Weights of a small GPT-style language model, trained from scratch on English Wikipedia.
Size: 16 layers, 2 heads of 96, MLP 768 ReLU, vocabulary 8052.
Architecture: LayerNorm before each block, learned positions, biases.
Training: a variant of Muon for these matrices, 192M tokens.
MLP neurons of a small language model. Each row is named by its layer, matrix (up: input weights; down: output weights) and neuron, and shows model dimensions 0-127. Each number is 128 + 24 x the weight over its row's rms, rounded and kept within 0 to 255. Numbers have three digits each.
After each neuron's rows, "fires on" lists the tokens most often at its 100 highest values on Wikipedia text that the model never trained on; "fires in" lists the words (lower case) most often at its 100 highest values on Wikipedia text that the model never trained on.

L4.up56:106131127133195135145109114137129085144130118141081120120090175106102169101121156132154125109102090085117098121132099165140110135129174096155102107107104106126161084138154124170111124097139115175128149142119076118104125149155141113154154138105098152109107124134095080134144137142145162127131104086143139128103109126130128151145097151153084125123165120150112177117178121104151116140183
L4.down56:128120117102082135114146125145097129155112130138116175105132140109157096143125122145098134095123115131147181103143101158168136128111099174097132147099133103169114128091141162091080163160119115146167137059132108145147159161109176122092117135152138140130104126140115151109131145149160139147133130100084093121126094137138130161127133100119143135146100106129168158061094146097114126082167
fires on: " and", " who", " to", " on"
fires in: "and", "who", "to", "on"

L3.up766:076114134099164158122110125116110093123148132124109124118124124118097188099109092140132111193152093144118131145128168126109122109140119135103086105132197118131095090079119148142135132132121085158048078144140113112164106147149181067139126148165126142136128127141166169134162117134120130098128114131147135139138148115129116140157117127121133089153097147113071135158144132137145135106101
L3.down766:119096102167104135151111111093151117138155139177119119137125155122095105145118105129127127138180124114132117179139167137107091101096137140142157099124109056142173113110138127115113115156102123105154107185144105131127069160129162097144105099156086137120154135120166131118123138114125119124127173126136123108104125118150149146126081081163123128158112113135133175129151149109108113117121
fires on: " also", " now"
fires in: "also", "now"

L9.up478:129079154126151116134106112110140101136133099193116144134076169160126154123126156106130136109128104147175107124103119127100137154137105141120115119133135089124137087110086145144148116097086119105143144131113078135102126144106163132150183133125149179133111169132103120164156165140153110097112196148098102160120141120170165135130113115140105160161152143128130145108103159152161152142127
L9.down478:113134146135129079119134137150134136118119075103121111109103122140150098124141101099074176145122122118132115113148109159159143189109142154120157095146121167120112147089163140123107148158129156140077125111098118107126100143122106088174091152148139131141112113129179159085129112132130152173130125118130160124128156139125114106113131147106135108158111114130112139077133108064096129123143
fires on: " and", " to", " but", " by", " located"
fires in: "and", "to", "but", "located"

L2.up359:162124142110134119158157117173148134149117165115131152127126107165178121127064119147099116132106121130088111112168095118154132092118128118115117134124148122114078095129102119131082124148138143122145162101139152134117123164104138131164147123069102107114127124155120136123124056149129183117119146130079113145173135101133102108088117131114092168078110112149146162088112133170137143113156
L2.down359:155140096171086160149117146086125118135108150130111138089114092136111163103106127142117158141092156162165129106204174145123123111162131101085146138146161102146063112101103119119110118193140120150111122155118161113123155137114117129148125095082128115126090139126098153135129119149110143132162162114143115093092095101088112104146142120163110147120137144118179144092145151118132120149140
fires on: " A", " two", " single", " Le", " three"
fires in: "a", "two", "single", "three"

L5.up429:123095154129155129106123130118140144161116138119142158129094132135084170124109133134139173166096082121147113069079130146136139158138144160134113093136135110092132098128131145154112138114117138113127157110098115148118102183137140116128184143120135137130084125134102108132147184110121145113124112124103104155131119150147144178164125158145142127124140162129120154142151132096152107109139
L5.down429:140176149140115127141083148120110126140146129128138120126099095092163116137120136142118125066126109108111103162117136130145134149194164149116118119100118128126141160117178120108074118163141127150152141087140146112152113164120137152122117108147151083191100108079120148112110124091122147146140141102105124084178155151152129103133130081144144124165128107094089150107101123097156110124137
fires on: " as", " to", " on", " for", " with"
fires in: "as", "to", "on", "for", "with"

L12.up419:055117130173119107109118126184134109118118097143133151128129144104131137118156160121080153146184145081090161121115083161159139124126133069120149153112134129135121119121158079154125084138119098111161152130143088106125118137120115125125108101126167128133129147146129121161125103149156089156143126130188151124124128136176148142126117092178181133122128136134112121089116148102128148086120
L12.down419:095108151066167144098182088146139106166106069187121104116133149103120110114151111108086111124123131112121127131106142163130122165137130135101118157145174110086131124133110154128104105148180155137140177134148103114104088115147117110154117142176135092123101106131137137147146096136121132136107095121140150135170164127153114109148129160104165150124118128142142141134103129140161086109166
fires on: " the", " The", " Legislative", " political"
fires in: "the", "legislative", "political", "constitutional"

L2.up127:105123111101105133183124123164098118100100097143159123130155118150102121111152127173115130086114089145177128087116143166063136099088137125141137133122093154127125157127122141114136120074145087128141128091122141104124148112102130117159077119153107162146147124151152106126135156093159162122121137120097149144132135146152170144121142147129121120104105141119149116148087149119141105118107
L2.down127:127100119126091105116162134131125163141130163161142106129128137099118133130119163154151105078123103149179137134125157136087127156132137126145110154065088104080113124121116106098163117118155113146124138112122126117131096124079094150140128123133144144142118109142095108144135161081125130138094103117079137177112133119174190139090140154083097112135165118156129126098109120092122123116100
fires on: " over", " about", " almost", " approximately", " Over", " nearly"
fires in: "over", "about", "almost", "approximately", "nearly"

L12.up650:074137120127133107134142135140168126096118125166165145121127094097109091122096169125138107102135142164140103113093109073163117103095125138159166142070170152152111138081114138178095111114112138118161154131145113103141110095178082166139155112144140125138114197127139157121111109129083131153107152133108116141133175103146105129134126135128169124078146157127100117126150131128143132093136
L12.down650:125075111142112148069113094116121156175095131147143133118127142134073117142119185157085144108115106136142127077135114164164139122130101145104113104068129094172139084119159138131140116110117136136138109104189065106138151152123105139152166097139133135127129140104114131143118103124124176102117164120138114141135136121151166087130117123152147150126120129141116094144129129149124112087152
fires on: " the", " The", " \"The"
fires in: "the"

L3.up213:148108129137138062127105127154142122160126117128108175130111139146124087148129150112116141116092137108110133145128120142137123097142171098107123059085143108125070113128132096150090131133141138184117154113105156152142173112132134164149124136126089150077101128125131101134153114155096127162142139156128106131149133163133146160107166171129117173166098137116165141122143118146083133137142
L3.down213:111108146138118108101127150080128133177096137124102153168132113143131149120111109089177131121087094106149162115165132135083138107172110156173115120124109110140134117141108106111107138121125149138115103147085164126082118087114102143177106128116123125106121122082141090114123124136119156156166173131137098089121105138125111114117139129124131139109140158113171162140153145185107189098138
fires on: " two", " few", " three", " million", " four", " Four"
fires in: "two", "few", "three", "four", "million", "group"

L2.up417:175075100111181157126145154148112178099137186116110119110113110124113095103084115161154120098135126129153076165114148115142118134128118112127120133147119090078145145151111153130154106105105103110152134096162118162132130148101140129146096140105106137119104125132090142121115160117127181098116129106112137146130107138167146121150160099123153120144109155149115146123132135132121157116117
L2.down417:128119106124148128135151157140111151154137152139122182113126168146096108091083106122127114156153139146154140116172106135108114130112149105123118139112163134161111118119127149093134106119122109099090168114131129124151099132060132135146145109139061116150105091124079148137141135131138142132138096163114077147113116123165182129153146141132132148153143134201115139113114123123132149185099
fires on: " under", " over", " per"
fires in: "under", "over", "underground", "per"

L4.up642:107081115103141133131112129131092132123149139137139142139131125124165107070095086155142163118079168168135113125098149143127158111146139087122092133116140082143139084147091114138110154121146135144111091150125106138109114123172148140146138140133118123124115116148156134105148148125070100109133137195160143175152125157145110133148116190134149107129102138168122140159127114092131126087176
L4.down642:092139120107139084101130109154104138111103156116149122101166132121152127103111091083149132160110123152104166116164129125118160140144146149137141121154133114114139114129098138125072124134143123113127142158133143148099119088107132125181084134183150125111163126162148138085096121162137142108136125127157119154100146122155063112152127131160162136116114164161138099170140147115135090125146
fires on: " is", " are", " pl", " has", " Route", " Pl"
fires in: "is", "are", "has", "route"

L2.up170:133135107078118162117147156119145159152127163160091119129086140107094116111100119130073118166150118102144107112151163126177187137151174103162131102155098119104139164106082135118123162106094105119106143139135118133128088138095129098137085161125103139160130111158098106133144148163159140130142165129129156173121103071114132138167114123079121103161119145145122122136140105129112129108153
L2.down170:144134159142161114122099139123138140163143161154103158098110124130124104108089100136124167160154170102160125122130155131168171121097161168130162142115140149122150157091139140111139136066126120134109142110122120151111087116089150099146098145106101153165118126102097141125156151129142148149124134125116083134058111086128149123139104118140141127085101129168102132095130146097135108144159
fires on: " under", " by"
fires in: "by", "under", "underground"

L2.up118:147136171135135084161134158160166085119113150110152103167105145184169111110095104087126106136151099126151111100126133142113116142090142114170153112123120138082152088105173118132140152107136137123113138136135147091130153166126141138160127149133161106145132136180094154110083123137096137135101130143138171097135138104149138162088136124134169154131121132125112145122143126177129116096130
L2.down118:107105107117131138109086117130162132115151115106129110123072131099126100125120147098155132164162094112104134127149101139109142099094113092127097123145112134120149111121170119100169128109115140157117106150156150114149180128082124127157169094131119126145122135122145173112114089126055126099133159156139162111140143068122132139151149123160180130142107118119107158162118121150142156118161
fires on: " New", " Great", "rop"
fires in: "new", "great", "newhaven"

L2.up219:124074104110105119128180120108125130105134180106092141145108122127105120105105114098170113122096110112165136101143126139084122107153144058129097146135123114095162165091128111120143134133142144145168137120154122106174128150154113108136104156116133123118150133097130122147061137115120155149163132139108152107099147106134127119126160091100160120173088086115120133136136124156121123111172
L2.down219:113092108144134152094101117188125121107120125115096115158103147128100111117150122161173153123164087141110131160149141137114123121071114104154109124139109145139133153131211140139143118142126114139116132125173170150187148145121105126171129138140085137105086123070110139134103122110084124119149133107134103118102103102110111138139147148100171112141089120107141166120111134181100120092124
fires on: " New", " World", " National", " Great", "American"
fires in: "world", "new", "national", "great", "american"

L3.up185:079147121145119151126136136094167148163144111114107096150137132092126116181063071135136140147097130133136123102142150131110080124118134107094128108131126114154151112124148132069141148125077115144110128150097128090167147106153097143148152099104170131142136120127151140159131159152122069120113129151150121157121137105149145128139094091166122126146151144129108106133154155158149144097117
L3.down185:146109110105120121126143137112121137184130114105116097159121130108128138122081123114125155122154113062143129176078135105143137136184138136126150089139136100101125171101107141118128102155114121109130120120135164105154143131120133143124132121099099077139122140096144110141077147130135108114136163153187150112136095179159182066131135127104129161139109121132140101158134109150122164127148
fires on: " also", " result", " major", " Notes", " key", " such"
fires in: "also", "major", "notes", "such", "key", "result"

L2.up324:110121107110136154157128117091118125128158101102153131119158091123096126118122102159162139164129114122107142155139113116087107163112090078150069089127159087139098147144133128127123172112109116134134113180115094126151125129143126140179098137130147096085126127108091109146088128145137118137174093137144114118095134097110155148108107111131113100136133132122186121137179094180151107107129
L2.down324:124119150155128110135098139130109094165128119150092145093105123127156120139098101154116145147129100161120103133106166137147133150151068128090093153147096104118117168173136161128136110146128087137109111126140116113187079127069154067147154104105139093144109115094136141092122125115165085108147113121169112164104141079128130117095098078113154110139126139153142102161137119166162147134142
fires on: " also", "port"
fires in: "also", "airport"

L5.up765:132101088123138116109141103134117139129092136128109190097157130112118108102133076168146121104153090113102182158151135171110113110111107111127085154151141124189107148143081115140149130109167106124104127097105169128080148154117134171164156129117094162114107126136097138144117143085147144088124087174146126117143122120143111096129183174090128142146111131149150175133117147143093132109125
L5.down765:150083151123133105106100137113137148146119106132139145101169094142164131141125136110087128117101061123108166101143129145113108139151071154073137170126111119111163149128120115142110107132154096110095137091126162128131116122062153141110147119117139128141117148111126096074071100107170168172149143155139135091144131127127170156114153109158114121125104153126140162134129159143093105156112
fires on: " three", " two", " four", " six", " five", " seven"
fires in: "three", "two", "four", "six", "five", "seven"

L4.up264:128125077083114189100096099128129156121141126110167125144146135149117174154131106166150075091139150160146100129118144137160117132126165116153113159155121079112050128147091139139086151151142129144130156146148126150137122134154160160161116153143097147144156140108114149108109127182081092131112132141103138145107142146095120133086094120163130131136127184127140125155121186124129096133139
L4.down264:151119062104092125141108130107150134135100127132140121133095184179110112100097094112130151119127130119187196146140128118127120177132136128116180099146159132152120102106134105154151143130100110170117134134188143154077094133128122131137096147114087119136167135116130137094120153120131136116079154111099132121116150127121174111151139140160132153118124146118119115145114167161118112121163
fires on: " is"
fires in: "is"

L9.up225:145148142137127091157152107122126144118095132096140088119180127137113158074142102137149099163122147161143110085110140181040145096119121127153116139115140080122140143086153129123118123120123152134103110104133126169141150112160066136129130108109113146104152135135114104156135138110153126121146129137128102113111137154117141093113124105154113145174153131097114180119107166121150115114145
L9.down225:112125123106104137101132165098130145086107133105136154129148149083137117162103138158113155093111085159155161146101155130125166113140148124116178098119116150132129166107130111117103123116104158113136157170161093148112075114130134118131147168101111139150156150112152132104098172116142110160096130095140175150098114120070136153174143104128116136141108115125123103142152147115166094135112
fires on: " as", " is", " although", "th", " that"
fires in: "as", "is", "although", "that"